MLP neurons of a small language model. Each row is named by its layer, matrix (up: input weights; down: output weights) and neuron, and shows model dimensions 272-367. Each number is 128 + 24 x the weight over its row's rms, rounded and kept within 0 to 255. Numbers have three digits each.
A block is one neuron, or neurons of one layer that tend to fire together. Before each block is what it responds to, as a language model described it from the Wikipedia text at the highest values.

Responds to: Unit and mid-word tokens inside census, climate and election statistics, such as km in km2, mm, sq, %, g and table pipes.
L8.up1015:123165092137158126107120077180133097087091123149119141113144113101087126142123083152157107126094133131111102141135140137156134060118129144147159139132123116126142148121167105123095130114109127084113125162092124128156143153123149093099126177099122177105124138146149132138145101126112120150
L8.down1015:145137116165143120108149104082113108137113165133124153118120112106128125143156150147156131132085104123123094165129152129160104091100112156124113155120095146149182144110160105100138130120143152132115139131136150119147160156100126065146159160146107163143134141143158132126125133076129117137

Responds to: Fires on word-piece continuations inside common words in encyclopedic text, e.g. "design|ated", "lan|guage", "Ital|ian", "hur|ric|ane", "c|it|izens".
L8.up731:142094132141143151154144128148121105057090104151131151110117148141059141139155116129126146107159121129159160145140138120170143122119165129127140115140157087138162109124140147135108127178150141117140110160152155148147134153122159122133128162117084156103123136130098169127150114126123112129
L8.down731:134159153148123162170129121094146152145143113109105120116172107127092131131119132129091170087163194103120133112118105108130115155150138126152129133115122163120125098159113092154108126142097111138123159181088107105118106127150141127134142140116134116131129164135125118122102103083128126126

Responds to: Word-piece tokens inside measurement unit abbreviations in infobox stats, such as k-m in km², s-q mi, m/s, lb; weaker on mid-word pieces of ordinary words (re-ci-pient).
L12.up310:128106113125085129118119079165107084093103141130139143112146154116096133117147135156087148136094118091140082123177105143114104103114113136132121150117137142133113180098163152141147141109127131124116154128104109128134119143158177136133085134138123170120137162088176083132139131178094152106
L12.down310:153123117126090114161165113077150144118125159117114144122101101119153133128086145120135127144151129114138156104091123093113099123110111096135131166142122096082106077132146145149092086110165114157157090125144142143134096119141120139126134117108124132119095095145102164106153117139132115139
L12.up414:131100112141136183096110126119112148108142121140126172142142117103077149145089133144121125106104078102156148133116140125139140137128133162120150129171137099122121124149167132174122135121074127116113144154102129159153136164130169090150125169120136159094144096110122152084132130111112143136
L12.down414:149129153122107128121115109111162135119155120115150119143120123110129163127097152105128159124119095095107149114141144107115119113141121112143124117139169148134128136141107138118122127132122113109100150128146133116136101095141146121111097146124132156152129113189135113126094120101181112143
L12.up481:144146116112084133124150124091103135129122105139104130108116143063075155194166114153137113110099128128113178120113154119163130129133157127142163109147143109144125121117172119128148118130095118122093130159132113146138128135103128117119123118110122127111131144127112086106137151146113123107
L12.down481:077109156129086132174143099148109129139192124084112133156132115147130143145113102114077130146143132123139125154123113115134141126116161101108124108151118136148138144107112145135114121066126098146117140123126070126129158124152112187125112161114181173163123092174118176124146136114137110179
L12.up1391:145143127156079144166160112134135119087131123115159080122163106099082138120124107150115120148125121087135145151090109125110121128176102098135160078116124149202107117124155122120095106152118087079114100183098124120129115074112139159134105183130125106110131138126142138106141135116147137112
L12.down1391:161148133111100115069125119160170092119138116176128099129147116142133147106120131131157098121142170135071145129101099152123127076113103137124143102127169119108104168135107109097088126151128119126128123129112122092133123150167133151148146178165167149135118144154160165104170183135098110149

Responds to: Highly predictable tokens: the letter m mid-word (Muslim, demolition, whom) and prepositions completing set phrases like "According to", "caused by", "killed in".
L3.up115:129144121099141092130186105134123131149104116121129131108105106127118110159132084147124178129127110155133088112103131103118122107126147109177163078090135153161087111124162127129073144126088103108090102142118074146137132128116135132139159171107130138130153168104159113112126144157145110104
L3.down115:137117138129151138112082123136146113095137135143102141140061190128130169116094117083131131117123104126133147130128097126148144114088104134143110110160162165149156161151142119125172140131152160095134145118116177161171111093139095133100141147147146136129113100112150132109144111083093139152
L3.up226:132133111101089098133105104118116101093110161133115121148107136134096135127132073142197140120128109133118124109122175131142126094119174129140143102067130121105168140144146111154083121130122151115099128133149108116087168143128134152119158123121118125141123110096103134111115127146106140099
L3.down226:098150093119135126120164119110144153138114117178110141158132117147164098103126132103129131106107137121159114112111145101175153126122129163139106132174105123158158124139099113138164144119131120157132119124126104120111166089105142132136091110111143100074119103136123100120141110106120143168
L3.up356:148166124110162136148128157155150110135117120136126154111123117096040136174139095130154136135114109096103090139134146177145141079125140137122139145139141132156156160133162105147082106112113131122122192151089130129126134139130118127094110159135112142088135155136137143144106106112094146133
L3.down356:160116113098147136143113115148145117126152154153150167092104137084094152146134096171148115108103103090134071171153146137099122085143109173125156136148106168151150116125157123115129125108135152118136168151135158114103171147082114114157127088122121143118102174181158145106122124138118104161
L3.up1169:142140123150114161112105134090103149113134133173149169134128105096088149153152096142125168094134103142142104126124123126113164116115118097176150146128137119143115136142145121153130134128097146115121129160096134138103142115124135167122164148115126136135150167119101143133110110112112133145
L3.down1169:147133124127125121091146145097185114122118107111130108167141110127125142115169161148088161172125124146154134083073163083146085113141141104116099126160181138163159140084117136112138115133147104172130116120108119104128146118170109146108136155139101097140112135105099137137143119105117092167

Responds to: Adjective or verb stems mid-word that still need an ending such as -ly, -ed or -er (reinforc-ed, slow-er, extens-ive-ly), plus "early" in "as early as".
L12.up540:165127099157149089105113140174122120143094111117153143122087126142141130077086143103140123086139121098164129065110110099149137077081143109160118144112149155132082148176121147147137094174111134120138143134106145121166120162134149108152141117095127118141141109146126139130130123093106098111
L12.down540:111139112125141142148137082119112123175136132122142111144136140112143113131118136144164173127105142163147123110116128156106145151136116144095106117132154124165145110130111152132071137108085119124089123141128112162091103127079106139150151140131159147135128108099148125159127130187172150159
L12.up689:129154146138109111143149102132158136099140154132142148118120123122130106138072174144141137095158144157151139125130085119140127126130169106149132141138161122127114142157101117152119152131161127122127115101072146130142162131145133119197113127094140128118099144097120140161131120114134080110
L12.down689:126098104107129144152133104105075128133100124135123163156152129130100140133105156117133115158106131116133105157114160099142128183095165162116114130120144116061158126154130095161117161106122121114141150075135125076159157115126116175125144139168178148112122158100149151141166127160111096132
L12.up981:154110107144157105073127121145137135115072121143096096099151137161111139129084111126150128113169129149106101119153132122109093115110135150159135162118144155139161119151116149093131101106089163106083192135077117117193147140113108132145130157117104146131111123119140168124108126109128082126
L12.down981:117129117143141127141159178145110128104121125123146177149105139104114105129103116121137163160106130144108148090122081109127125090122111128168134137081111096120182135129140151116097116109152121115159107132161103086090136158124119145152152151136124129138121120148142151124161127125161157119
L12.up1510:157153137104112139131187160152155115102156100092109147109122130120119112148110112152230141167154188127129070103195134141134160126109144063140118106153140129132093118139124093099118092122085118119131127136112125132158161153114115113125123078088085155144126150128093114152141153139139127133
L12.down1510:086144132126118149122116112130113139146114083100116101125157148161133096118132124124108138124105119096147105150136082114129129122162126160115116115107137123086188139130118175099112130104105117155126135127130149100124125087111080104101126157129116117129105103141117153171121124135164127088

Responds to: Line breaks ending "- Field: value" infobox lines, digits in unit conversions like (968 ft), and superlative endings such as smallest, oldest.
L8.up84:140109089129146143141109153102115109104168108107121156144138140165145112153109134141106123126157145136161133136135118146141147148122142141150144083125151147138124106132171188138119106126132138143105143132112137112181149139107134130131112082104120102086119122163167126106108134108102091121
L8.down84:087100126114136119129108119101129096094121121148105142139139142100112128128145144131143092141153128104148108151133133180180114153147132135096098145155170151103148128161122126085118175117167160124146121113134135113150104126120099128153177132140159124104146116124157164112102137090123059142

Responds to: Line breaks and heading markers (==) ending a list, infobox or table, as after "Climate: Cfc", before a new title or section.
L3.up461:125093107123159104110123093132095166132151126135107119150125132112135145129120079130112128084118157143137135117088139132138097108122146127138138121072146124135110117151132155173111111170112087117125138154096110136174149123110116129129103144078130109106082196148129073129137091126149073180
L3.down461:110125124147145102117160111116155111135204126080096134101121174154154168102100101113097133127127123098125151152133099153148132109142136115124128123122124119122165161127099117154132117122151147138122130098081135088139117164133124133105105150140111143126120135123106144134148118079096159151
L3.up603:126076112129124149104080128112114118153135090166121181141125150081124163109116133174108125112140111188141122156111050111087153108149160139132184139093159139150117149116116141085141124129142168143130150129103089088165131156131120107133108123108127166117100174157141116104156177138136042149
L3.down603:032150125122156105101128103137094128108151137123139126179128145111170104120145139147099111092180145112133101171133144173100117140143133170169124115152151130144132113190123124083128140124150161143133189109150126179180125107145128101115142140139118164127111124134133119141115102105095100163
L3.up1145:124109125127106132113094120136157115114166115112111188161107158098122104131139088150107118116149135142126137155122104128117126140120124090130121111067171131147144148125130151116104101125121133115092112170107143106149139138179150150165087124154151139104106136156108150130117137129154081130
L3.down1145:070144139131154121094130154152113094110133100153132148151107102110128129152150126123081107138151135105131178156157134124156111167129139131143077114127176129119158132179155106107125106124119149122114179129116129166163163113120136120104105135107104123105149124108122141120143121095138112139
L3.up1282:130108067145114098116100175139132138132125094130136186137132142093109110142164130161143154115166096153158149144162108133164180133129172137113126145090143137146139111141148125112123125112125132147112140137127109124155131097150125139137122128098145098133109136124124122144109132103098083092
L3.down1282:121118135100147100112121157135100110101153125104161126161161140129133137084107131144144136137122135122189137113117169113121139084147162143104122143122162156173086087175119164072117123122157137176159164098147157126149150103109127123117138142107142131110122126114180121159095115101113141124

Responds to: Highly predictable continuation pieces in formulaic Wikipedia stub text, such as list-ed on the Register, squa-drons, mm in climate tables, and the for of named for.
L3.up363:152175134121174169137098146097113141088142124125123132135110107114135148126125116165158108142158160143161147129119117155107109091104127113128134109106121137137128125144139076136125113125106167124126146152110121130151161140113108112128121167092127152114149129120126134140138085112103113167
L3.down363:141145123101130129147101096128132091134144158157118099125117136138170160102143106149111100105093137118156128138141085147157107121138128125132145145109139078110117090088119126125155108108127153158162152144126192096158154156122099167133132108147119115129125104125134139136166121107132126129
L3.up672:128098071120160078101137134123143154138121155112132128114096143094092132097155083136122160126093136092145103118100131135145092126125146129134162114102152137117134118166156136136131115107178141152108149132109125096187140115109117083181122122090110148091154139152154119133134136103123075116
L3.down672:138109102135161121117162146103131099126121147151139152117136168119149141103165162134141133106167145145150142089124121133117119160116139100146132162137136107091112112151124121110164060138108105138133124093106171101150135126124080118146119131092098094139150098081127115129118130149155081120
L3.up1056:127097103105097099093122163129098117094146140109115130113086149133108115159099095144114120116163142138147144168150122181147099110111091114152155133109136137138126175132146134146103088150137145158076117150118154153134116152125130107170139087079102180111126111128123120116118117119087116106
L3.down1056:206110203123093138161136114159195106160133091172138091109151154102128161129141143150118139123119078154138102084138128079125118162130149144112171058109165107103094112149105108093104139118095123131116113136114130103136161138128142117129113137142104139119131109098100127165120165151145137123
L3.up1460:141108109116108085108124134136121111088126107105094119105110136095107131141146068150128079125129154160184144163099131124131124093098186086133154155095143148130149145153117103103139084151108151114100144145081144102106142137093135141155133113115142128138152186117118116123117149132132118152
L3.down1460:143082126135132162135152070106124137083105110131153164151113122198133141116152134124145128120184163127138133110114093120130139123133140102120195129107125134133103150156158111109122139110137098117127114143126142112115143138100100126127164164100130111099140119120136139119150093096139155156

Responds to: Fires on line breaks ending bulleted or infobox list items before the next dash, and on mid-word verb stems before -ed, e.g. mark|eted, compet|ed, travel|led.
L12.up225:131122154130075134110083122141130134119149134109168126145132105111112166105173103140141161132125118136112139111142129114125167131125110123126109125112136122097129110123071158151097073173100144135101179151107102142172167165115127129125140135137143128129072107146077155112113093113122093097
L12.down225:129147090121131136118138121115136140096155145118148125113120178081152119151135134148091099129130110137210159145139139108103090106150116141118124146127121097141099166148118123130165141107165126138133114153130111131096128117114124155104174106156157140105160117118121090098133102160170179161
L12.up464:120118141093112131070137085126094153109126150143101142159185067118092145129093143157118102103101160073155051127114137121105129128131154129120162125134128148153112143103085098099129131119138150115154169139103119104177182147111152146162131137101120112153122131113149121135119142132118071112
L12.down464:087107139157151139173118147139156076121123115122171114087118123162137148162136173124135136162115124165149179084138094100172132122133122157125154104140156120149118078135141125137100163152116082173137107136163099129153107092122100122165116117099161139147145162109118150111123115120122121143
L12.up566:118097169134121109077118156149128126099131104111133135103124121104081124140113118153131133093119128106108132136131114151191159108138154140143121115149176194122142151164150144129112128157169103149140178121062143092111136138145125146149132145138133101100073135131132129135114143139128123110
L12.down566:114185128126114136107119119151189154115114142129085149110107190132127142129156095137081105109124125110190135114066126129134150110118101184125139097171114129175136108128148175111137138105141165135103148149105118071152149115135120143180149090069138129185100111145112112144154123160134084144
L12.up1331:131092072117117142087119132159132117107154141111121137112119105126079147136117152118110124139121146134095146151135118144180171123124173059161086161096156120161171140138119128124141174148149136136132141137162063107102132162124121126150110107164111116124154112154087153136128122121127117116
L12.down1331:153167134081130147122109139094171146102128161115119128102116139150114111107128119134141142141086121155146157137165095105157112190159121163106130120089177144108132119169150161120108143118093166152119105151121109117164152114152119135128119121133136105137153128159098112133094166115161131118